Part of a small language model's weights: a variant of Adam for these matrices.
MLP neurons of a small language model. Each row is named by its layer, matrix (gate and up: input weights) and neuron, and shows model dimensions 0-95. Each number is 128 + 32 x the weight over its row's rms, rounded and kept within 0 to 255. Numbers have three digits each. A neuron's up and down rows have the sign that makes its largest values positive.
A block is one neuron, or neurons of one layer that tend to fire together. After each block is what it responds to, as a language model described it from the Wikipedia text at the highest values.

L7.gate22:101160130138090114135153078109157199178153124110128131104120080118133171139159157110149195138144049172110116140148078079096123141106185138090133162155141065108121134109148093102091086122156145122162208152139127184116101203154157109114133166079123135160143108076149144130146149142140129081
L7.up22:117123135084110131107207079120125173139161189164154096062139087141153123122149148081109105140155100219128141147105086142129112209125180188127123174091118141108150149156074100087145098134119132141178135089108168127102071160137150129177141135095097115084114174154119131123144130152121133134
L7.gate35:129218159153159162140127087221198186133134143131103131069092125140173125143191140135153116127125156133150116070100072129117143160152157197145110052116129118121086089107168173100111144143087182096156120128121174163098114199098127140151148164097106095141128171138095152106101121100158151113
L7.up35:112081160174151191106070105149100131121127136146108195068119090095117185146149143127131136071119131111169131142217101078084083184152134141166101100134073097135107135093122104110160145125134085097124135084155131129148176147162228153135131133151173135109148117127123126147147184102141164129
L7.gate54:109189124096084128073133087179124105155138181121163131196167152072124105143149191178165153115118178184143161144113096198110134132139158231144116115126140146110113119102104111140088130142114116132185138145104090151106175097085179126194097153105150097132144156107069131155131108157111079120
L7.up54:104136123185152157135129148111142157152129159099085145104173165193168083096109141099160135140169128172132131244124149085159147140159120123126132152148102055117122104078056137089152088131139167130159127191154092079148186170166123076170150147162145094109209089119097145142075163124153154161
L7.gate264:073120109171118111107125127128159174137160152151125205105140106119172076131100179140083092235088167134067153119096105154126074125174157115132103087073093161125158113120171083156125134185122155152119137067135150165128103142083131099094069148169109073165110154094111120155148127112194143166
L7.up264:095144080147135144170105093122140082076147103159197193135169154173091076125162133084110110100124108139158173180152137100106092130152233084121083169116153130155139152107157162125141064139151093109088143129101137138116117086154116105137139070154082115130104140111115091078095119191068153162
L7.gate434:166099092186070143142143150148129187159150153135133122142111096159146149117161159135123155128042106195127138117112066151149122114114147109172135116134139078149128118128068131109102095134149145135147230121150156131135179093143115164120161138090142177067095099091113171146097158101161149139
L7.up434:051159130166123145163116105078158124119160115107082143124177141106110129131122051099118053207126126114172095158116121148111155146125157092149109117107164191121164146093130129140171134130101118129131150149135148177141160140105177126114103102164107079161153147131149097119105121127100150170
L7.gate493:085174124155113146042137126088103082163147158127160147122081108155098090174196133149104146176122110175125108100098136083142145100110094157152156123174087112162104149119092067083141168124123106151196099111112157110127143170075118151112136069149073104129159113088156176101169122095135119106
L7.up493:119163177109084125131141125136118191119154096106166124123145053119143155030075125096092139104111173135146172175107077154096115233121122109106106177082100107053143059059098196165162170138159130123140166118190107153089130150179139174182185131149126107146150155128130105210056132130147143159
L7.gate518:057124088193091176071160132106155181181161162170107129079104119135148115100115124163082090179106086144145177151126088112135140159103181149132148143101116129109143172124129086138114070155153094110149106164100133102104204121083142114134119143047107112097182054118103061147141153044140156108
L7.up518:126117070149119147072135135162110196146146175119099087127120049140135136103082157126136101137122063163169129133072116133156126117061109132125111116154143198127074154098138087122075150124148115139103128153102131135162197103086158147128159124132105123142115119140130131175065135113136191120
L7.gate545:079108147137122154093154124164139126127120160172135130124108045128110156175108146086140149134092117181127126166135061144137167156165154198130145181111059098128123193079120153174109145223130118105119108105099128155105163147125181175137115164110105116085162105057105128127173131096181158137
L7.up545:094168138108095105113200114114173111187162135125137162133078120142102101164106067083131114171148102223171163119126144165111122176195136131106168138107109136126109134086184125131123153195152068164104105130119125197108151135128185155180151129150116117107157126135099149133136135083136141132
Description: Word-completing subword pieces

L8.gate175:098097068087109171167077157135145120143086080138104156168113145153084098149160064064109161146094111150109133076146142127136183151172128141169152142109143133133137172146133112177075067165172130143113103165114102090144147175119093121099125095114101058094139091151111154065136126158174113173
L8.up175:165097126156084216165128097155191064075153094140163089111151109122153145150135151157161157174091115139176148108125127098134092139097122067146118100088108101118158075100126121080115103158169083126122112149140098065180130161158129135167093099093185089057178152157130155120135073151163170164
L8.gate276:096157114182141182145091100120128122168113137177135103127126130105122215143192091090094164099129121121173122076100171072198126151139153128157196159147185151120131122086140052133078194200195111110138082131122094146190136153117135112150119083130098167149143067140095157096162087120145120146
L8.up276:057098122103120124164128101113136164170123131154091179107124119101140143164137147114123094143120086190104100131157155107146082133107175145178153136130185110126097122069124140183113130127094138185120124109150058104127224141119166105214162110068063085131191172116128149091141092181170080144
L8.gate294:126121117152174171141136090160219066131141110139146111063092126129139143135165100137074180211117154160139099131100153121143156106122145126109111108099140174097150132146133115183055110108151102085118093125181107113195172175135139109105122105051137137087174093137131193098091077046118148134
L8.up294:136131131165117180146152104169169150085143111137128126145110146138139199128131098134095128097109153099146086136138139100156183125117159101117061215151100125098076102150150122126186109145079197181155133155131129156123171144046140075166146140112147096090114120117137107109067137148089047195
L8.gate398:119109107110104189115135128116148096144109181141055141128082127120138114123158145124156147138084118114097133124144116099113132120188095110129156092121161142142150185159176101177173125101083111108137118155139108139175197181047159142157189094120106085168098118124139065133111096028121131119
L8.up398:177092164180114121180131108081197150117084137110123117117138161071141130126153110121089091127148133128157120129150125120164162106136173155113150101129125106130174132131145087143168152139160202186163071090191148132185127158150158105147098093157098148085174129155183112121117136121111096198
Description: Transitive verbs before objects

L9.gate290:120162169146159185108128177113186121130102131195106170121099142152101161131120138038171136152121191135104184129110139177142113115127145126135104104068129150119096139126181160060104060120114094153120047155105112073110134175110157131143085138132123147156174130075146121123106109075073097179
L9.up290:093093109112148081149107139095145131141219146112126126107122074085080114175146086129153094123159110121076144098136104066107129169102074117123069150144148135139113120051093161119094129084134131054094162152124095128177126124076180149135097093126081166164110087035089158138129169102115086138
L9.gate679:110124110123160133166150164131122188167107088125120078214098120084116149142116168123129096149128166137146096120089133107076085158071169140099159178156107103144161116070119155124132096088146096135103148089170129163083131146143147096212090083083129187132123129123127118133092137122078109133
L9.up679:142169141179107131133113079068074153179171177124082141144138120118119154121134118122182181144137121175150123146196134143086138146158163112115116130135111167100112085112174075073101125181132053132127116126164186137109122147144165096149131066149066094073156112110153090120059113086170122157
Description: Mid-word fragments

L7.gate121:117089117206128182167096159113165084145152054204147124120133193146114140134152151169115156138154130159124127125138107104106166164148173152152130184132087082094077143133111090157094087108124100161110054165115123149113087192100115121072155160153118074084142133109106090057149105093141137128
L7.up121:195101120116148166124164095138108128151075136090176110143114177086097135144096158185141105139197139160082125114093127127125146143128118086121115147133106079155118190147190107121169145133097117091135120114094120155075098124230167107089096092159111137096143135110192080180185102095142146092
L7.gate140:108113134105088169147116108102130090129112117120081079139112096164133142133079097150067095134132170151104123130074083096164130140143101102102084128142094120142142071089112091195188150188163084089166108149138135111108172126146125108126148138170103079168179074076149097110080085106180132125
L7.up140:142122069184166122146107138126153119188106120206130090179071100130161170095128097101146145164106109076074069065050113126106164128111117116105090133100083168150094150103125131112163069091124087115098063117117182094084141158096116109136082160129120085133130120119123123085177069083158093165
L7.gate145:100108072169057126168117079133100160169108133100156153083173125103126147114161138104138141180077112149088126115116114120152135160107137166135144115098120149062127128143178069146090092130136119102094133132063133124140160109056158143128138145135120155072097157094093127136143104111106130147
L7.up145:091066101189112146129121161131115086126147052131125090108106117108164193104122114136124133149131134196074134134182089117155104188085134160100103151066099096107106084156200083126167098103137111102079148105057070166147095085122157086125184134184137104117130151184083134170146158112132113125
L7.gate176:152134130131117181098149107115173061182116065147133174185138181125091121119167123166192178165082100112158159158121114114148158114135149113136178145127070151132123122153141115160130057126123136137129099125101083077158166146173121148086128084093094165118103100134110121098078140070150173124
L7.up176:066129180125082112129173133106084166149154103151139120137082141108125152142143138146176141144101118161081145077173142103148121092201198096168169159128149151119106144110121069114105050059115145138103104125069099120097120145173087161133164130142090149121155113143134160169122104100159071162
L7.gate233:121151091167157124161128107199157083154118126145115142145094098153129158080118140111144111132107121179132093132092092149163205141177107125117138095140144083095107149132139108122092142122160129063158054088179120036143082105157183150129113108153124136095205136238133163167144079095110133100
L7.up233:084114129085202126131116154137126108131139106159153158126105173092121098166142082115092194151179171109145119086085163131200130161180201109146107116202109157144061144085143170174147151101051146166115084156098146083144110154135165109136143159116074147116144138122129130166109115127089109152
L7.gate409:117111154155133103119161158112106204128142122141104116119090118137141185132185130235151099145108125147100090163087120078159089152058075117076123077121084126108136116138157122102119111128098126143094134154091164149150121138102184105142147197165134130079120176089198122152144078121171160114
L7.up409:097147177115111121145145126067124128133162163161099151128079186184163133089167136100141082148159084178109182139132114153132148203079130126134134121117092126131128136128149147113116137166095163116162117143100143072148129126147153137064171090086100086129108168076144104146138153149124139161
L7.gate465:130186079117125156132108129102170117112091117161098111121124142139146086079158158205103097189142153091146142097085136104116149117161168186104114160135098094148127104107152120121123079164102188116118140125104156133111126119097072113113150126097100131135109093121125151092192140141143125164
L7.up465:164127126158160083157203101060120160134029083080165152173103161106136139148116162144136116165068104140100098145145148113126121169074092097126136130155097154091168126100115140094080125063092145111146151129141144171106166132182102153111087165086127120121057122068082057127072093095182139169
L7.gate512:133061130180086100118113121106163103169134149147166150101207150099156129100148128131089098116175148110102165151157145116109150190175162121094122117109117110124126158167105090202105056166163071154146103129109138097128078061113192161094033087126142102135131136097182106180143174170150187115
L7.up512:164154089148146103137184124108083081124179099108111148126116120157124191146103136146117180140120185120107097096139120104121139133170154115132105068117112058090150112119115162143151157110125188081071073147111128128184114199085101145140082154186147083082087153072143185141154126103129126127
Description: Mid-word verb stems